{"num_hidden_layers": 19, "hidden_size": 224, "num_attention_heads": 4, "num_key_value_heads": 4, "head_dim": 64, "intermediate_size": 896, "vocab_size": 1381, "hidden_act": "quick_gelu", "norm": "rmsnorm", "norm_place": "pre", "norm_eps": 1e-05, "positions": "rope", "rope_theta": 10000.0, "rope_fraction": 1.0, "qk_norm": false, "attn_scale": 0.125, "bias": "none", "tie_word_embeddings": true, "parallel_block": false, "init": "uniform", "init_std_qkv": 0.0292, "init_std_o": 0.00443, "init_std_up": 0.0292, "init_std_down": 0.00237, "optimizer": "muon", "learning_rate": 0.00792, "lr_mult_o": 2.0, "beta1": 0.9, "lr_head": 0.00714, "max_grad_norm": 1.0, "warmup_steps": 200, "schedule": "wsd", "decay_fraction": 0.891, "decay_shape": "linear", "final_lr_fraction": 0.0, "batch_tokens": 32768, "max_seq_len": 512, "doc_mask": true, "train_tokens": 342900000, "max_steps": 10465, "dataset": "wikipedia_en"}
MLP neurons of a small language model. Each row is named by its layer, matrix (up: input weights; down: output weights) and neuron, and shows model dimensions 96-159. Each number is 128 + 24 x the weight over its row's rms, rounded and kept within 0 to 255.
After each neuron's rows, "fires on" lists the tokens most often at its 100 highest values on Wikipedia text that the model never trained on; "fires before" lists the tokens most often just after its 100 highest values on Wikipedia text that the model never trained on.

L4.up337 [142 140  90 175 118 169 122  98 157 118 126 103  95 143 105 125 130 116 134  96 126 153 106 105 131 148 130 100 108  98 119 151 155 158 118 101  94 142 131 128 131 123 151 160 103 112  99 100 117 152 140 129 143 139 137 130 118 139  89 125 114 115 141  88]
L4.down337 [113  84  92 173 141 138 136 127 138 140 126 125 132 142 133 113 149 131 102 127 153 108 134 150  79 171 109 118 127  99 128 132 124 114 128 124 140 111 141 156  93 117 135 149 135 130 109 132 110 147 143  72 105 139 154 184 140 138 127 148 124 142 107 119]
fires on: "9", "7", "8", "6", "d", "0"
fires before: " |", "6", "1", "5", " |\n", "8"

L14.up97 [143 136 108 137 112 105 119 125 118 142 118 131 124 149 121 124  86 100 162 150 132  81 181 119 137 168 123  89 128 113 141 155 127 141 104  98 124 137  93 116 128 143 170 193 107 138 147 127  67 160 117  93 125 149 121 113 157 154 130 183 108 121 141 118]
L14.down97 [182 141 129 118  89 124 159 128 135 138 113 108 101 142 139 116 113 162 165 170 152 133 133  67 110 122 137 103 125 132 157  86 120 120 173 110  80 116 158 150  88 143 146 119 120 157 134 151 109 154 136 109 143 102 103 156 141 125 142 119 158 137 127 148]
fires on: "\n", " |\n"
fires before: "-", "|"

L13.up780 [100 136 120 157 131 131 141 101 128 155 116 123 184 144 126 128  82 155 121 159 102 141 164 118 116 130 144 126 134 143 176 154  88 103 115 130 134 142  77 110 122 131 119 127 129 158 128 131 155 159 128 160 111 149 162  99 109  89 129  93 101  86 148 141]
L13.down780 [104 121 111 117 107 114 130 149 143 100 196 120 118 129 142 127 120 108 120 112 157 122 116  87 133 108 160 158  97 135 131  83 140 117 129 123 137 140 194 151  81 143 133 133 142 138 146 126 130 142 130 133  79 142 107 127 160 116  92 157 153 161 114 127]
fires on: " |\n", " n", "ap", "ath"
fires before: "|", "or", "ational"

L4.up349 [143 100 148 135 126 171 182 156 165 118 132 128 141 136 113 126  98 178 110 164 136 114 170  99  80 122 138  81 110 128 125 135 136  80 150 130 155 157 139 150 110 127 156 144 125 182 103 147 117 125 113 127  98 192  98 120 140 116 160  83 139 156 149 127]
L4.down349 [114 108 111 112 137 151 130 113 104 148  88 149 147 118 118 114  88 129  98  90  97 180 128  94 144 131 113 115 134 151 131 168 128 135  94 145 147 135 181 106 133  85 127 122 113 147 156 113  81 140 134 106 132 128 105 104  86 121 134 135 104 113 104 128]
fires on: " +", " /"
fires before: " ", " (", "5", "0"

L12.up236 [102 148 133 122 120 179 133 128 151 122 176 123 142 176 163 103 111 144 120 141 150 145 108 184 136 157 122 120 112 162 157 147 120 153 138 111  85 149 124 147  88 134 135 103 112 114  99 102 155 157 167 115 106 162  70 139 149 139 133 141 147 158  89 128]
L12.down236 [131  77 152 137 128 194 113 116 147 174 145  96 140 118  93 126 157 145 104 115 113 103 155  86 124 112  81  85 126  92 133 111  96 128 138 108 134  91 147 152 157 149 162 112 117 151 126 158 121 137 142  96 147 131 126 122 133 116 106 151  68 147  83  91]
fires on: " |"
fires before: " ", " L", " D", " Rep", " C", " A"

L7.up528 [146 108 145 144 118 111 143 145 151 160 149 122 120 124 125 123 134 146 122 115 134 133  96 124 151 155 154  78 175 118 152 120  86 118 107 116 176 128 124  80 138  81 125 161 107  94 102 124 127 123 139 102 117 120 134  89 163 164 143 137 146 129 125 135]
L7.down528 [121 133 115 165 128 123 125 103 119 125  93  61  97 149 140  86 124 115 172 108  84 138 179 128 166 140  98 151 139 134 147 138 123 144 155 136 102 158 100 140 155 175 128 118 101 129 179 177 113  95 147 145 119 100 125  84 106 143 185 139 131 136 165 114]
fires on: "==\n\n", " =\n\n", "==\n", "pis"
fires before: "A", "===", "ode", "-", "S", "|"

L5.up63 [ 87 114 117 123 130 128 120 105 147 140 104 125 134 126 103 141 109 114 143 133 116  79  73 135 154 121 117 107 164 179 108 120 114 117  62 104  89 141  78  94 120 138 144 191 137 113 104 186 126 118 170 160 127 131 138 143 182 113 154 177  97 117 118 145]
L5.down63 [161 113 107 114 146 157 126 116 106  83 126 146 142 136  72 164 108 109 143 147 118 129 108 135 117 135 160 153  98 156 127 119 132 104 148 125 120 135 147 125 176 102 132 138  98 150 113 142 110 104 138 137 139 136 118 154 125  88 154 151 170 197 135 135]
fires on: "ens", "anc", "ant", "ound", "ight", "iz"
fires before: "y", "us", "ation", "ry", "am"

L9.up219 [127 137 111 141 145  98 100 116 136 139 139 156 153 161 133  78 109 143 116 123  73 100 138  99 111 149 130  92 107 124 145 156  84 143 127 116 166  83 135 132 136 133 113 133 124 131 139 127 142 122 102 134 145 135 139 161 122 132 128 153 109 116 139 161]
L9.down219 [134 103 120 116 152 107 108 191 129 158 116 115 142 173 124 106 135 138 115 133 160 111 152 133 137 125 163 168 113 119 108 114 137 118 133  88 147 111 134 183 145 118 142 131 143 137  84 144 150 143 138 110 143 144 160  44 155 135  85 109 173 142 119 152]
fires on: " |", "ie", "o"
fires before: " "

L4.up280 [135 174 154 167 125 111 120 104 109  82 171 105 120 100 124 158 142 120 100 114 122  93 138 127 119  95 113 114 129  68 126 150 113 115 157 145  91 121 128 158 129 160 124 156 124 138 147 113 171 108 168 154 116 112 175 140 131 109 118  93 152 105 137 138]
L4.down280 [143 125 150 173 131 124 129  77 124  67 148 107 139 118  98 128 116 104 133 158 122 132  84 167  95  58  98 128 152 107 128 137 166 105 145 123 119 138 139 186 137 149 133 125 124 113 136 119 155 136 103 143  87 130 163 128 119 128 113 133 122 127 120 128]
fires on: "qu", " qu"
fires before: "al", "e", "ired", "ad", "es", "ent"

L5.up622 [159 131 149 144 115 170 135  74 146 124 148 147 116 153 143 117 150 119 163 110 108 118  95 142  77  76 136 105 147 114 148 118 167  93 168 132 120 138 108 112 148 101 100 155 152 130 143  79 127 115 168 140 145 116 164 146 117 147 101 122 127 133 104 126]
L5.down622 [117 142 132 141 137 105 192  87 105  91 114  96 181 188 111 121 116 140 141 147 111 136 140 122  84  89 113 105 130 132 144 110 121  93 119 158 117 179 133 194 164  72 117 148 127 160 133 114 109 123 148 136 101 179 169 111 154 155 103 108 142 142 106 109]
fires on: "qu"
fires before: "ad", "e", "al", "art", "ired", "es"

L2.up668 [124 184 143 134 145  97 118 174 143 122 106  94 129 143 138 178 110 121 131 127 161 184 157 100 178 176 112 160 138 114  99 144  86 172  91 100 157 163 131 160 125 117  97  79 124 125  90 104 134 100 141 118 131 122 135 108 156 158 151 134 171 126  81  97]
L2.down668 [121 142 172 112 121 109 110 183 141 111  96  88  87 150 132 163 107 122 120 175 118 191 133 118 159 135  97 172 139 133 100 153 105 174 109 108 123 134 133 142 141 112 104  90 144 117  90 101  99 153 140 159 160 143 149 102 185 114 130 128 151 132  76 112]
fires on: "anc", "enc"
fires before: "y", "es", "ed", "r", "i"

L14.up742 [105 103 105 141 103 139 152 144 155 146 129 127 132 179 149  76 149 193 145 182 143  82 144 151 136 130 150 122 163 119 130 121 137  95 149 131 115 122 140 166 156 133 122 133 155 125 145 122 142 120 101 141 123 167  93 140 111 169 130 124 124  92 117 144]
L14.down742 [117 104 107 135 152 153 143 175 171 120  93 130 169 136 155 108 141 140 102 119 137 121 137 105 121 120 120 144 198 126 125 109 136 128 154 126 115  96 128 197 118 122 105 138 119 153 115  96 112  87 135 173 140 163 124 158 122 147 135 150 136  77 118 134]
fires on: "ed", " known", "ated", "ired", "ved"
fires before: " by", " as", " to", " in", " from", " for"

L5.up238 [128 144 134 164 124 124 155 143 154 104 140 145  86 118 138 122  99 136 106 135 139 109 123  56 102 137 106  86 142 128 135  82 128 126 127 138 117 141  91  93 173 132 174 139  84 128 113 179 135 191 105 136 122 134 140 113 163 122 104 184 151 137  99 133]
L5.down238 [120 131 110 135 109  84 121 134 100 121 149 126 135  85 190 115 137 140 161 120  94  83 124  88 137 139 112 147 169 128 131 142 145 134 152 156 144 190 124 134 135 123 125 143 129 144 126 193 129 153 118 147 144 127 151  86 159 117 145 129 148 138 134 124]
fires on: "\n", ".\n", ")\n"
fires before: "-", "S"

L15.up256 [112 118 130 146 148 165  94 123 108 156 124 107 100 140 130  88 118 134 133 149 152 144 141  93 122 144 125 124 104 121 150 180 129 164 132 155 118 122 135 126 122 101 116  87 109 114 112  87 109 139 167 146 135 121 153 130 142  93 147 160 123 138 152 145]
L15.down256 [161 160 111 121 125 149 121 142 137 137 119 175 119 136 117 104 101 106 142 127 160 121 121 155 119  89 150 137 122 134 160 116 108 118 174 111 155 134 122 120  84 163 140 111 109 146 109 143 132 127 138 117 111  86  95 149 135 176 133 141 117 140 140 123]
fires on: "–", "/", "owever", "7", "9", "8"
fires before: ",", "0", "/", "–", "1", "2"

L2.up788 [155 117 124 141  98 105 150 108 125 122 110 162 109 170 106 135 168 141 135  90 131 156 114 180 115 147 142  83 109 131  92 140 142 139 134 126 123 129 132  92  65 145 117 101 149  80 138 121 169 148 119 126 122  86 137 112 140 109 118 120 135 119 112 146]
L2.down788 [117 113  90 129 108 135 145 104 124 125 150 152 114 147 117 110 141 152 169 147  93 140 128 129 142 162 157 134 134 155 116 196 132 127 169 126 136 108 166 103  81  98 125  76 135  98  96  99 173 176 125 141 124 104 117 149 108 111 134 119 102 149 108 120]
fires on: " April", " cap", " October", " June", " November", " May"
fires before: " ", "t"

L2.up610 [105 141 111 116 154 101 113 178  83 131  77 120 162 161 148 118 148 151 119 123 148 149 111 128 147 160 140 131 160 141 180 132 109 139 138 141 126 113 117 118  69 123  90 151  88 109 127 114 138 117 132 119 108 166 137 122 171 118  92 123 139 128 138  98]
L2.down610 [135 114 139 142  75 135 167 133 146 125  92 114 173 103 135 150 118 103 133 108  83 123 112 111 119 123 150 139 127 129 108 140  99 137 142  94 168 124 101 102 131 151  98 111 171 116 134 138 128 119 157 149 130 145 123 170  96 142 181 132 118 151 120 136]
fires on: " |", " pop", ".", ","
fires before: " ", "ulation", " C"

L2.up670 [116 136 107  98 134 149 105 180 123 179  67 144 110 128 118 168 133 148 137 145 111 143 100 102 122 127 108 151 113 105 114 149 125 115 122 120 122 166 147 135 134  97  94 151  81 121 102  90 129 136 108  98 126 155 135 119 119 148  82 127 177 152 156 139]
L2.down670 [148 140 123 130 116 144 149 129  95 143 138 136 140 127  91 131 153 122 146 127 140 111 123  96 167 129 167 166  99  73  97 171 142 136 131 129 139 129  66 114  90 110 148 134  98 161 156 134 128  98 104 146 139 144 144 123 108 163 150 120 132  99 140 115]
fires on: ",", "x", "==="
fires before: " "

L15.up849 [ 83 115 110 160 103 163 124 114 115 165 147 106 159 153  73 113 102 137 124 126 125 101 126 161 109 117 121  80 117 131 123 110 155 109 112 106 104 132 129 110 110 117 108  98 100 122 112 109 118 137 110 150 123 122 115 135 134 105  88 124 131 176 103 115]
L15.down849 [155 150 136 119 108 147 106 114 115 153  67 128 162 116 149 142 101  97 116 111 120 148 152  74 141 142 107  93 118 127  61 138 156 146 156 150 124 163 103 132 151 108 122 122 104 160 136 175 143 117 172 117 138 122 153  98 131 146 164 157 107 129 124 117]
fires on: " |", " L"
fires before: " ", " L", "ie"

L2.up481 [125 157 155 121 199 130 149 115 143 141 106 114 140 130 117 130 133 151 135 146 138  95 105 154 135  83 100 122 132 137 149 108  67 118  80 111 183 124 103 133 109 134 119 139 120  73 112 133 140 119 151 143 124 135 106  93 132 126 118 127 119  89 119  76]
L2.down481 [122 123 108 118 142 127  96 105  99 110 111  95 154 183 116  85 117 136 165 110 121 135 136 103 157 118  95 116 115 117  95 116 117  99 141 131 139 150 124 113 129 168 151 150 139 143 119 191  76 124 174 175 133 106 116 126 132 110 131 114 110 120 120 120]
fires on: " |", ":", "ivers", "ales", ";", "ions"
fires before: " ", " L"

L12.up36 [161 110 134 143 143 139 145 128  99 166 111  82 113 121 103  97 135  63 119  92 147 157 109 163  76  88 113 131 156 129 139 154 162 165 132  90 137 125 145 104 122  96 139 104 108 140  99 109 125 120 112 155 133 114 108 148 154 160 134 140 143 140 146 137]
L12.down36 [ 98 138  83 108 119 100 114  71 140 105 118 119 120 147 168  70 139 157 131 133 156 131 112 157 134 194 162  96 140 138 103 147 121 115 145 179 158 128 123 144 150 139 117 155 147 117  73 155 141 144 149 106 134 121 155 165 127 100 115 121  95 111 111 129]
fires on: " pro", "ro", " on", " Pro", " in", "in"
fires before: " the", "fess", "duc", "duction", "t", "du"

L4.up643 [163  93 154 119 103 135 154 142 117 147 134 147 119 132 149  93 123 102 107 114 146 146 126 116 117 133 104 110 120 128 148 183 137 126 131 128 138 152  97 122 156 105 171 130 110 132 150 162 142 128 110 105  95 126 128 107 161 169 114 164 138 116 106 153]
L4.down643 [147 192 128 140 111 101 164 118  82 140  99 120  83 110 133  81 132 111 166 159 103 127 111  92 140 146 147 125 118 154 140 103  98 121 144 153 132 135 111 158 126 108 133 158 128 158 136 164  71 120 130 125 106 126 147 115 140 111  82 157 154 130 133 133]
fires on: "\n", "ct", ")\n", " |\n", " part"
fires before: "-", "|", "S", " of"

L9.up460 [ 84 122  90 155 146 134 116 148 162 138 122 102 160 116 117  72 100 163 139 210 135 135 142 160  89 139 128 125 164 129 140  93  77  95 125  94 115 194 154 109 163 138 100 159 172 109 122 135 133 116 130 154 135 139  95 112  95 181 146 137 105 121 134 138]
L9.down460 [115  86 132 157 145 139 125 135 146 125 136  94 146 141 155 118 153 103 146 160 130  96 156 155 139 143 131 157 124 149 148 152 120 130 126 120 157 140 136 159 169 119 146 158  80 126 103 107 129 118 108 133 157 138 133 179 155 146 129 117 124 128 115 122]
fires on: "ed", "hed", "te", "ated", "ing"
fires before: " in", " by", " to", " for", " as", " on"

L4.up625 [149 132 125 108 105 109 160 115 159  61 119 145 150 137 121 143 144 139 175 111 118 101 110 129  92 135 152 134 176 136 142 157 136 178 122 153  87 103 129 122 102  90 125  93 102 133 142 109 133 116 155  82 134 138 132  97 105 125 119 128  79  95 110  98]
L4.down625 [124 153 157  98 142 137 133 147 134 112 124  94 127 104 132 106 126 138 107 108  99 135 132  87 138 152 119 134  59 121 124 166 159 166 130 120 143 134 112 162 100 113 118 141 135 118 106 145 169  98  77 133 136 141 126 157 111 135 164 120 110 167 142 155]
fires on: "198", "195", "189", "199", "194"
fires before: "0", "7", "8", "5", "4"

L2.up770 [178 106 188  79 128 151 139 131 145 158 109 152 109 155 142  95 122  96 176 157 143 152 144 153 147 131  95 109 110 152 154 148  83 144  94 133 180 103 129 124 104 111 137 131 119 133 131 118 154 147 141 156 163 121 140 142 160  90 142 133 110  98 150 144]
L2.down770 [153 157 156  82 126 160 111 123  88 153 106 130 186 167 127 154 140 118 162 152 139 117 111 120 121 134 106 135 129 191 152  83 130 127 138 115 150 129 129 137  84 164 123 127 136 149 120 164 126 162 171 103 186 125 139 106 151 114 122 119 149  84 132 142]
fires on: " |", " is"
fires before: " ", " C", " a"

L2.up212 [159 172 152 137  80 124 112  44 146 126 103 109 119  81 113 145 108 117 160 140 110 120 150 147 121 133 131 115 161 116 121 162 129  90 112 132 132 104 168 149 152 136  90 159 103 130 130  87 125 163 107 156 108 122 151 117 134 100 132 115 138  97 145 150]
L2.down212 [157 158 118 109 139 156  91  91 168 174 113 134 111 127 107 117 133 127 149 165  92  88 111 122 124 162 147 152 112 126 144 175 133 126  94 124 120 114 143 130 111 113 119 127  89 136 125  76 136 130  97 124 112 144 111 121 134 134 118 109 170  53 135 147]
fires on: "|\n", " including", " both", " also", " then"
fires before: "|", " the", " a"

L2.up815 [191 104 123 113 115 120 145 175 132 144 144 132 154 162 106  69 138 161 149 180 105 106 138 127 114  71 123 161 122 122 145  69 118 139 145 170 131 125 158 123 130 168 135 134 116 112 152 131 151 144 147  82 120  88 109 131 103 127 137 127 129 123 126 113]
L2.down815 [108 135 130 137 136 180 128  75 146 107 118 113 103  93  86 109 162 100 167 112 128 155 139 150 148 106 101 155  68 128 157 126 176 110 115 126 131 124 166 108  98 101 172 144 130 106 134 152 153  97 119 120 149 129 111  94 126 155 140 101 122 129 104  70]
fires on: ",", " December", "let", " February", " June"
fires before: " "

L14.up501 [114 149 150 114 188 163 143 126 123 183 145 152 138 150 119  90 126 145 164 187 112 116 129  96 146  60 130  97 175 116 163 124  78 121 128 149 133 124 149  87  78 138 103 128 114 131 100 146 106 170 108 144 122 130 140 153 129 144 115  89 115 111 110 135]
L14.down501 [112 126 157 128 163 116 165 147 104 103 153 116 128 155 141 131  94 129 120 160  92  71 154 131 112 122 129 140 122 112 112 153 137 115  93  92 129 117 139 135 138 138 134 120 127 113 129 133 134 147 166 143 108 100  80  87 182  89 145 160 145 165 125 138]
fires on: " |", " of", "l", ":", "ra", " for"
fires before: " ", "in", "ared"

L2.up24 [186 126 170 150 157 118 149 165 147 127 116 140 101 166 111 135  98  85  86 138  64 149  94 123  99 175 114 126 122 107 154 173 120 160 109  77 174 149 107 111  74 140 137 134 121 107 125 129 134 100 101 142 148 137 151 135 125 123 138 123 137  90 129  83]
L2.down24 [161 120 151  81 133 118 149 142 126 131  88 132 142 161 122  75 139 127 127 140  92 158 169 144 108 143 134 143 131 135 125 145 165 137  97  93 121 140 130 132 102 117 107 114 140 102 123 146 127 131 174 129 142 154 126 109  96 105 132  93 113 123  97 102]
fires on: "anc", " January", " offic", "ied"
fires before: "y", " ", "ial", "es", "er", "r"

L12.up335 [ 67 141  57 119 117 152 144 137 128 127 132 121 122 110 139 129 160 101 113 121 123 133 149 152 124  57 101 103 129 109 160 142 150 125 123 141  90  92 119 131 141 161 150  95 145 130 121 127  95  91  96 126 156 129 132 121 133 111 101 152 111 145 102 171]
L12.down335 [177 105 145 118 144 114 136 118 149 130 120 147 159 149 121 146 107 127 170 144 149 160 134 111 134 136 135 105 145 100 114 166 142 143 124 113 132 145 135 149 113 123 108 159 132 106 115 115 199 135 101 130 152 133 105 167 177 104 145 127 124 135  98 153]
fires on: " |", "re"
fires before: " ", "%", "W", " +", "a", "nt"

L16.up802 [112 127 148 153  93 152 116  79 109 147 122 133  92 134 113 118 144 135  73 111 157  89 158 149  78  79 130 114 136  94 118 135 110 123 155 103 116 157 106 133 162 106 122 104  99 126 156 126 142 124 135 137 139 139 130  99 166 175 101 183 120 132 172 146]
L16.down802 [127 183 139 123 148 139 145 181 169 136 131  89 138 162 126 100  89  92 194 157 113 154 146 124 148 136 106 147 117 177  99  78 144  97 107 135 145 122 154 129 128 110  99 123 119 158 114  99 156 132 121 114 157 126 191 104 137  86 113 115 110 137 126  96]
fires on: " |", " p", ",", " P", " "
fires before: " ", " The"

L2.up73 [168 124 119 141  79 131 160 157 110 159 138 109 133 159  88 105 166 177 161 122 116 118 133 130 151  77 124 124 118 157 147 121 111  89 160 150 147 136 178 145 111 134  86 140 121  99 151  58 143  98 155 110 141  95 150 105 117 144 136 122 127 138 142 130]
L2.down73 [140 115 128 163 123 129 134 147 114 156 134 136 143 150 110 139 158 132 172 110 128 148 158 112 123 127  84 113  93 132 110 167 136 100 164 132  77 173 170 108  93 111 148 125 151 117 155 106 215 155 145 123 113 105 141 178 107 127 159 147 127 149 133 105]
fires on: ",", " January", " June", " July", " March"
fires before: " ", ","

L2.up673 [165 135 157  87  86 123 140 101 124 139 115 125 120 110  96 135 141 157 145 142 120 102 123 139 163  65 127 111 131 105  79 144 104  81 119 129 110 151 149 108 119 133 126 138 146 117 158 125 127 166  75 120 116 159 110  92 126 141 135 136 139 127 130 116]
L2.down673 [150 170 133 152 114 110 121 104 125 118  78 130 153 112 117  98 135 135 100 176  97  77 154 120 133  91 197 156 132 122 113 101 100 110 153  90 118 158 167 120 160 126 114  97 146 148 137 148 129 143 135 145 120 101 140 106 125 103 106 103 136 147 102 127]
fires on: "|\n", " includ", " under", " where", "|---"
fires before: "|", "ed", " the", "|\n", "e", " as"

L2.up294 [124 146  83 163 112 103 149 140 157 144 146  93 127 108  90 135 135 151 128 170 137 134 127  87 159 118 113  88  88 134 181  97  97 119 155 133 130 157 127 173 140 186  83 155 116 101 111 131 129 108  84 126 128 134 129 128 114 140 134 122 101 122 176 142]
L2.down294 [127 138 130 126 117  82 161 152 156 170 116 151 142  80 110 117 116 116 138 161 111 157 125 115 103 104  99  90 133 128 130 166 125 102 123 150 123 114 167 119  95 140 108 139 119 136 156 175 154 148 110 118 128 131 131 110 120 107 150 119 133 160 107 101]
fires on: " /", " season", " is", "=", " January"
fires before: " ", " (", " –", " a"

L4.up633 [100 182 119  96 169 107 152 117  98  95 128 152  96 133 154 143 148 133 148 114 107 113  89 126 141 123 144 131 150 129 186 114 129 128 153 101 108 132 105 140 139 117  88 101 114 157 148 126 105 107 129 156 126 109 118  94 104 148 184 143 139 106 155  82]
L4.down633 [119 119  93 143 155 141 163 146 127 137 156 113 123 137 111  83  97 116 150 103 119 147 117 105 117 118 137  77 112 131  79  97 145 167 139 151 143 100 176 126 134 136  93 171  86 135 103 152 109 105 150 158 136 122 109 166 138  82  85 142  88 162 129 117]
fires on: "195", "191", "201", "193", " =\n\n", "192"
fires before: "0", "7", "6", "8", "5", "1"

L15.up452 [114 125 149 114  88 124 174 105 143 138 127 166 131 132  89 127 107 130 110  89 121 137 121  82 165 145 102 172 144 145 127 149 156 139 121 111 112 128 103 141 119 127  85 122 125 115 139 149 162 164 120 111 132 128 123 138  87 131 154 112 137  81 137  94]
L15.down452 [120 115 123 113 152  95 139  81 133 121 140 111 139 120 133 131 142 150 136 150 154 117 103 156 157 117 172 154 102 142 121 114 111  99 104 103 121 137 182  92 158 122 132 136  91 150 167 176 138 109 130 128 133 135  90 160 156 135 135 119 102 103 109 127]
fires on: " October", " November", "rom", "ear", " to", "8"
fires before: " ", "ch", " the"

L7.up830 [146  49 129 106 135 125 150 122  73 115 109 122 114 142 155 110 165 120 133 111 156 115 123 116  94 139 118 146 181 128 121 143 157 142  94 143 125 129 133 140 136 115 156 134 137 144 158 133 143  87 152 151 132 143 119 140 132 163 132 112 108 113 147 140]
L7.down830 [136 146 122 112 118 141  98 147 154  82 137  99 185 163 104 111 164 128 140 155 105 100 127 112 130 123 166  84  99 156 101 135 139 126 126 120 101 133 134 132 112 144 153 160 116 119  88 111  89 121 126 135 139 146 164 156 126 130 114  85 113 125 133 105]
fires on: ".", ":"
fires before: "6", "8", "7", "9", "0", "5"

L5.up845 [104 161 101 100 131 124 180 137 129 115 147 111 125  89 116 150 178 123 110 123 160 165 144 119 134 162 145 140 125 134 146 115 144 145 147  98 113 124 111 163 115 118 129 117 154  99 124  96 167 150 115 153 164 106 126 177  95 142 138 114 175 147 152 114]
L5.down845 [108 119 127 125 116 144 122 109 163 161 166 170 170 108 176 101 143 128 175 117 111 128 117 128 129 133 110 113 156 120 143 149  99  94 198 110  84 151 127  78 107 142 106 157 135 136 119 134 132 104 115 162 122 151 116 149 103 122 121 144 124 128 111  68]
fires on: "1", "2", "3", "5", "4", "16"
fires before: " |", "′"

L16.up396 [178  96 158 139 106 123 117  98 164 150 108 169 132 108 145 116 100 117 104 101 127 162 127  96  92 135 144 142  62 146 128 145 162 166 133 108 129 152 142 140  73 119 122 117 158 147 131 175 173 128 115 100 129 108 118 111 144  89 138  70 129 110  99 145]
L16.down396 [156 141 122 192 144 144 141 126 146 170 119  98 149 115 158 153 120 179 149  93 114 100 101 150 160  60 130 102  99 114  96 163 145 151 143 128 127 141 146 128 105 118 130  87 128 144 107 155  93 112 127 137 130 101  82  66 104 119 107 149 111 143  86 118]
fires on: ",", " December", " L", " June", " October"
fires before: " "

L4.up375 [111 130  95 116 165 140 134 158 121  91 147 131 136  92 111 143  94 138 111 151 134 148 138 133  87 144 143  60 101 174 129 152 125  83 178 136 169 115 185 138  85 131 116 124 111 119 135 126  97  96 121 138 164 126 114  82 120 128 106  83 124 147 173 121]
L4.down375 [112 128  90 123 139 122 145 106 134 132 163 169 128  98 106 152  83 163 130 141 161 142 137 153  75 146 141  82  90 160 129 131 117  73 116 105 155 137 170 161  91 130 136 117 128 142 143 141 111 115 135 144 138 117 131 192 142 142 145 101 124 139 172  95]
fires on: " /", " rep"
fires before: " ", " (", "resent", " –"

L5.up232 [ 88 138  97 151 138 127 123 118 135 117 133 142 126 140  98 141 168 108 118 107 151 119 107 143 119 135 109 147 135 127 131 135 174 102 127  91  98 165 117 132 105 110 119 111 147 137  83 158 142 166  80 119 145 135 108 143 125 152 135 137 136 145 153  83]
L5.down232 [113 145 120 127 111 133 174 142 138 123 106 133 123  78 140 113 126 106 175 137 116 142 119 140 119 171 134 126 142 115  98 131 114 150 118 166 136 124 125 112 115 145 149 137 101 116 124 165 166  94 110 142 136 139 120 183 113 139 128 153 114 157  94  88]
fires on: "1", " October", "2", "3", " March", " February"
fires before: " ", "–", "2", "9", "),"